python train.py --norm_place="post" --grad_clip=1.0 --seq_len=768 --z_loss=1e-05
MLP neurons of a small language model. Each row is named by its layer, matrix (down: output weights) and neuron, and shows model dimensions 224-287. Each number is 200 + 40 x the weight over its row's rms, rounded and kept within 0 to 999.
A block is one neuron, or neurons of one layer that tend to fire together. After each block is what it responds to, as a language model described it from the Wikipedia text at the highest values.

L6.down3,170,253,193,165,173,249,153,207,231,224,158,170,249,181,184,206,300,180,198,101,264,186,148,203,268,199,235,59,224,266,220,183,223,251,216,198,153,149,259,152,162,125,200,178,232,168,239,208,163,200,180,201,221,203,207,224,274,123,209,164,208,177,200,191
L6.down165,180,207,247,148,161,174,168,188,212,214,260,179,188,243,161,263,200,233,181,252,249,300,139,119,258,158,175,163,192,199,158,160,126,247,143,207,163,117,221,197,215,238,260,224,195,248,172,169,180,170,134,182,165,153,242,289,202,154,275,175,254,260,227,152
L6.down246,192,199,173,172,182,220,227,140,212,203,197,226,224,146,236,227,205,230,210,160,206,193,260,221,164,221,197,228,179,227,254,200,182,173,231,250,165,216,172,215,210,167,203,153,158,172,177,140,184,187,154,72,182,289,272,241,211,287,260,226,194,218,243,129
L6.down392,151,229,197,242,230,231,163,263,164,200,209,140,148,213,217,263,192,171,243,222,174,217,190,217,155,245,225,183,141,200,212,249,179,193,139,258,136,213,213,274,216,134,202,192,195,194,264,182,260,207,202,200,251,250,136,213,175,158,204,123,115,177,166,152
L6.down740,165,186,210,225,206,195,162,160,167,230,215,198,217,154,281,186,226,140,230,226,166,157,224,253,230,203,188,197,228,160,180,218,181,217,123,189,179,198,214,246,193,127,230,223,265,177,172,164,211,179,199,238,244,200,135,156,186,134,207,158,156,192,161,144
L6.down816,193,159,274,240,165,134,123,149,184,200,178,222,146,204,191,240,211,230,228,132,219,233,218,247,227,202,158,193,227,118,197,255,179,183,162,173,199,156,252,152,202,208,153,237,197,228,212,207,159,168,211,247,226,173,211,237,218,235,205,236,158,224,207,261
L6.down925,203,196,167,150,202,159,153,107,194,155,138,257,168,194,186,215,230,227,187,251,214,200,234,258,207,225,128,238,237,276,215,195,179,179,218,141,172,206,249,159,241,151,254,238,191,275,179,168,174,105,185,229,204,186,205,166,292,279,254,132,138,174,146,150
L6.down1007,152,186,177,227,212,236,233,210,238,136,221,132,220,213,134,225,140,186,115,227,190,210,221,134,178,174,205,236,251,272,232,249,211,235,73,207,126,172,208,258,155,111,181,230,219,235,285,172,184,163,209,183,222,160,220,153,241,212,146,255,185,169,185,161
Responds to: Mid-word pieces in titles

L5.down42,211,205,158,207,205,144,211,247,227,248,266,211,250,214,206,203,174,179,131,180,234,204,106,126,202,141,195,224,189,151,159,226,182,183,195,224,110,248,167,245,230,207,173,188,209,263,193,220,140,231,229,281,198,279,213,106,241,205,176,200,187,179,199,186
L5.down124,181,229,158,212,199,184,238,167,244,248,204,226,209,201,271,218,252,256,162,249,216,271,194,245,210,159,212,199,127,226,166,167,150,179,229,156,212,168,231,245,160,149,179,236,197,168,172,107,279,229,179,252,180,195,233,185,192,216,248,219,188,165,163,260
L5.down760,151,235,186,247,212,174,159,273,254,249,204,244,189,229,170,170,169,232,172,176,250,213,185,213,180,149,227,182,190,206,183,226,186,211,213,179,219,113,174,149,219,221,186,173,186,188,200,193,176,160,179,231,258,201,221,155,247,142,209,137,134,130,183,201
L5.down1235,202,190,181,220,161,194,108,159,222,218,287,199,233,196,250,199,200,209,215,133,181,192,214,133,205,256,173,244,144,165,222,122,225,207,201,176,160,232,205,188,226,207,164,150,195,194,217,300,222,179,256,198,224,190,268,217,106,168,225,167,232,282,180,187
Responds to: Mid-word fragments

L3.down1109,138,165,250,174,136,151,215,213,171,260,214,174,173,167,215,191,251,163,224,192,180,214,239,212,224,165,134,148,221,245,177,207,220,213,223,110,209,187,172,187,201,187,219,228,225,189,189,262,132,246,215,144,192,169,136,237,207,205,152,190,233,169,268,152
L3.down1173,207,201,240,155,179,231,174,202,122,213,186,185,191,213,155,223,190,204,168,193,196,228,194,190,180,218,151,203,171,261,189,201,212,158,200,220,223,211,166,212,143,236,239,183,229,204,140,206,178,163,296,221,276,198,254,277,192,270,234,241,233,176,230,249
Responds to: Heading closers and compound hyphens

L3.down664,190,189,138,157,214,226,178,215,208,192,206,229,211,244,208,156,230,237,148,182,233,221,210,214,240,212,167,154,253,218,193,242,143,189,237,192,184,191,189,260,185,146,190,167,133,175,264,217,185,240,221,244,162,175,198,149,192,212,195,210,196,292,159,243
L3.down1073,232,201,174,220,222,206,257,193,151,236,245,244,287,178,177,238,326,238,192,181,174,172,181,211,144,213,208,133,248,243,169,229,230,187,189,148,163,218,252,243,236,160,248,242,181,208,298,153,237,217,231,130,184,191,259,163,186,159,243,254,164,262,159,194
Responds to: Mid-word fragments like "ti"

L3.down71,164,204,169,181,173,164,217,214,214,144,171,155,124,215,217,134,227,205,192,191,152,243,174,177,206,228,211,146,149,141,248,186,221,270,220,245,171,280,278,194,262,215,191,176,246,195,248,211,200,195,199,199,194,172,282,160,123,198,188,192,213,216,191,214
L3.down410,203,242,269,231,243,199,215,161,219,192,152,228,186,183,233,174,166,215,178,204,153,183,272,119,142,178,228,216,126,155,222,208,285,238,244,153,171,218,235,228,199,138,231,261,223,194,165,200,191,199,153,203,172,174,161,141,145,193,211,223,217,178,212,162
Responds to: Mid-word continuation pieces

L5.down243,196,160,265,150,202,169,225,213,196,194,151,172,213,234,282,188,205,195,197,245,215,240,187,151,188,173,232,192,179,264,202,161,119,177,242,262,215,253,296,292,222,145,195,276,237,160,198,157,212,138,192,266,147,236,121,182,156,204,251,203,214,207,215,137
L5.down507,211,291,241,137,225,269,249,168,186,197,173,215,296,272,175,201,223,239,162,229,213,236,257,204,172,221,194,229,116,200,247,161,206,175,223,176,282,179,281,188,192,224,225,235,228,224,147,121,216,176,192,177,186,173,214,260,189,193,216,138,210,209,190,223
L5.down1039,166,198,251,187,192,179,239,177,215,156,193,216,245,269,201,227,207,250,211,158,166,171,159,246,207,169,133,250,190,186,167,181,185,165,129,198,174,272,270,170,181,206,277,236,166,182,172,174,278,159,205,252,180,200,223,138,146,167,271,163,150,210,152,205
L5.down1277,210,234,202,216,260,192,164,183,261,177,138,218,245,132,210,189,153,225,190,192,212,133,200,233,178,226,219,197,158,206,236,158,116,226,238,161,194,156,200,205,125,166,188,225,210,73,223,198,133,195,196,216,213,265,208,209,309,156,209,269,115,224,180,237
Responds to: Mid-word fragments in names

L6.down48,177,264,152,179,141,207,144,192,169,202,212,287,233,223,268,159,255,139,217,188,160,161,167,236,232,206,205,253,153,213,302,175,233,126,199,237,196,105,191,110,199,289,174,185,162,217,218,128,293,182,201,205,229,186,165,203,242,180,58,223,206,208,187,133
L6.down158,223,274,178,177,202,149,194,210,244,240,176,252,209,142,152,175,222,270,262,228,199,175,168,152,169,141,204,206,209,258,167,203,207,259,223,213,149,199,271,129,200,224,223,209,135,173,213,220,186,142,179,201,269,212,236,215,259,217,140,157,226,115,218,164
L6.down160,179,205,165,206,249,142,192,119,159,278,217,306,233,98,199,163,307,197,183,245,197,190,185,186,216,175,199,121,260,190,235,203,220,159,184,168,189,259,199,154,271,184,191,220,202,245,207,156,168,172,178,211,168,168,222,190,188,258,229,173,209,240,299,191
L6.down275,156,226,167,213,176,167,202,171,169,199,275,230,267,209,177,213,179,220,168,193,207,167,247,188,283,215,215,155,205,198,228,272,201,166,189,159,166,187,204,120,208,171,169,178,233,294,166,227,127,184,160,194,163,98,154,188,242,229,192,154,185,216,273,266
L6.down860,258,196,212,184,221,225,193,168,220,282,175,100,214,159,206,206,203,205,213,207,172,211,268,205,218,234,182,207,192,243,190,256,170,190,245,216,151,188,180,242,270,193,226,285,169,218,175,192,184,220,155,211,252,127,200,267,148,161,183,221,144,223,237,178
L6.down895,203,293,216,148,187,217,273,190,180,211,261,227,155,222,142,195,227,170,232,224,237,184,236,231,192,215,200,148,198,148,272,231,254,308,160,210,216,143,180,212,138,262,191,195,157,109,202,111,210,238,259,185,216,181,141,233,217,187,150,162,195,222,192,156
L6.down1011,203,165,232,119,232,144,203,162,229,215,205,278,183,184,295,183,197,123,161,187,197,258,200,229,214,132,198,192,234,183,196,176,212,203,120,129,199,134,169,183,183,201,189,207,218,189,206,188,149,224,139,227,183,172,247,229,199,127,174,198,179,171,188,221
L6.down1013,185,135,111,165,159,153,236,183,174,198,192,264,200,221,213,191,183,170,280,217,231,185,201,154,211,155,200,165,262,75,252,257,198,206,257,158,254,181,201,184,220,185,209,269,257,204,196,133,165,209,256,213,182,181,150,250,204,242,153,246,242,267,227,166
Responds to: Mid-word continuations and post-name punctuation

L6.down10,158,201,185,282,212,110,160,147,195,253,275,255,163,324,184,201,205,227,159,204,206,177,206,166,282,187,250,176,187,204,196,194,248,155,228,162,237,230,153,148,209,163,272,228,198,162,179,205,171,224,209,150,194,115,180,218,280,193,180,182,238,242,196,217
L6.down70,191,209,185,190,217,171,182,226,179,240,206,194,195,243,205,249,212,150,210,269,217,209,227,239,223,160,150,195,197,225,223,106,216,250,225,120,208,222,279,214,153,118,176,284,217,205,176,198,191,206,161,285,158,181,139,165,124,218,204,168,214,162,172,152
L6.down575,147,221,149,183,220,243,201,281,198,231,151,218,161,136,175,169,207,174,175,166,302,200,157,230,219,266,207,209,149,204,190,163,195,112,226,231,182,209,161,118,194,169,221,176,195,248,210,158,193,92,186,274,105,242,214,258,223,194,158,137,173,226,227,260
L6.down878,248,178,215,200,260,201,192,237,157,196,121,177,110,190,124,136,184,232,213,214,232,237,217,210,241,185,259,258,186,238,240,260,251,230,209,188,242,274,183,212,261,194,257,178,253,213,206,137,177,202,128,227,178,192,216,209,133,292,209,164,160,222,178,176
L6.down904,190,246,254,154,175,130,311,187,176,193,175,304,181,210,217,174,217,276,256,233,181,152,215,200,118,222,183,215,167,202,153,157,215,170,194,138,226,145,215,182,203,156,235,298,185,175,141,223,169,104,208,237,239,232,130,203,170,167,266,209,149,122,185,219
L6.down987,79,149,159,200,150,136,170,264,221,156,144,235,233,278,274,195,282,185,212,218,276,177,152,238,172,161,152,228,194,185,172,195,265,272,209,266,173,137,178,219,207,235,203,112,178,174,225,181,145,214,274,133,201,230,160,175,182,221,230,271,156,140,160,207
L6.down1223,186,158,203,172,155,194,265,229,247,274,131,262,190,251,201,194,240,162,166,113,188,171,226,188,176,215,207,251,189,178,194,209,244,192,224,186,141,205,198,125,202,117,244,183,192,205,158,168,210,178,238,160,188,152,175,146,203,288,215,190,41,219,187,176
L6.down1231,193,174,160,160,202,215,154,146,194,152,170,148,150,193,264,279,152,189,163,259,185,188,224,180,263,143,147,186,232,146,119,162,172,216,228,167,154,162,72,228,223,258,188,155,218,229,209,216,235,243,244,235,251,224,216,145,251,282,213,160,286,199,196,126
Responds to: Mid-word fragment tokens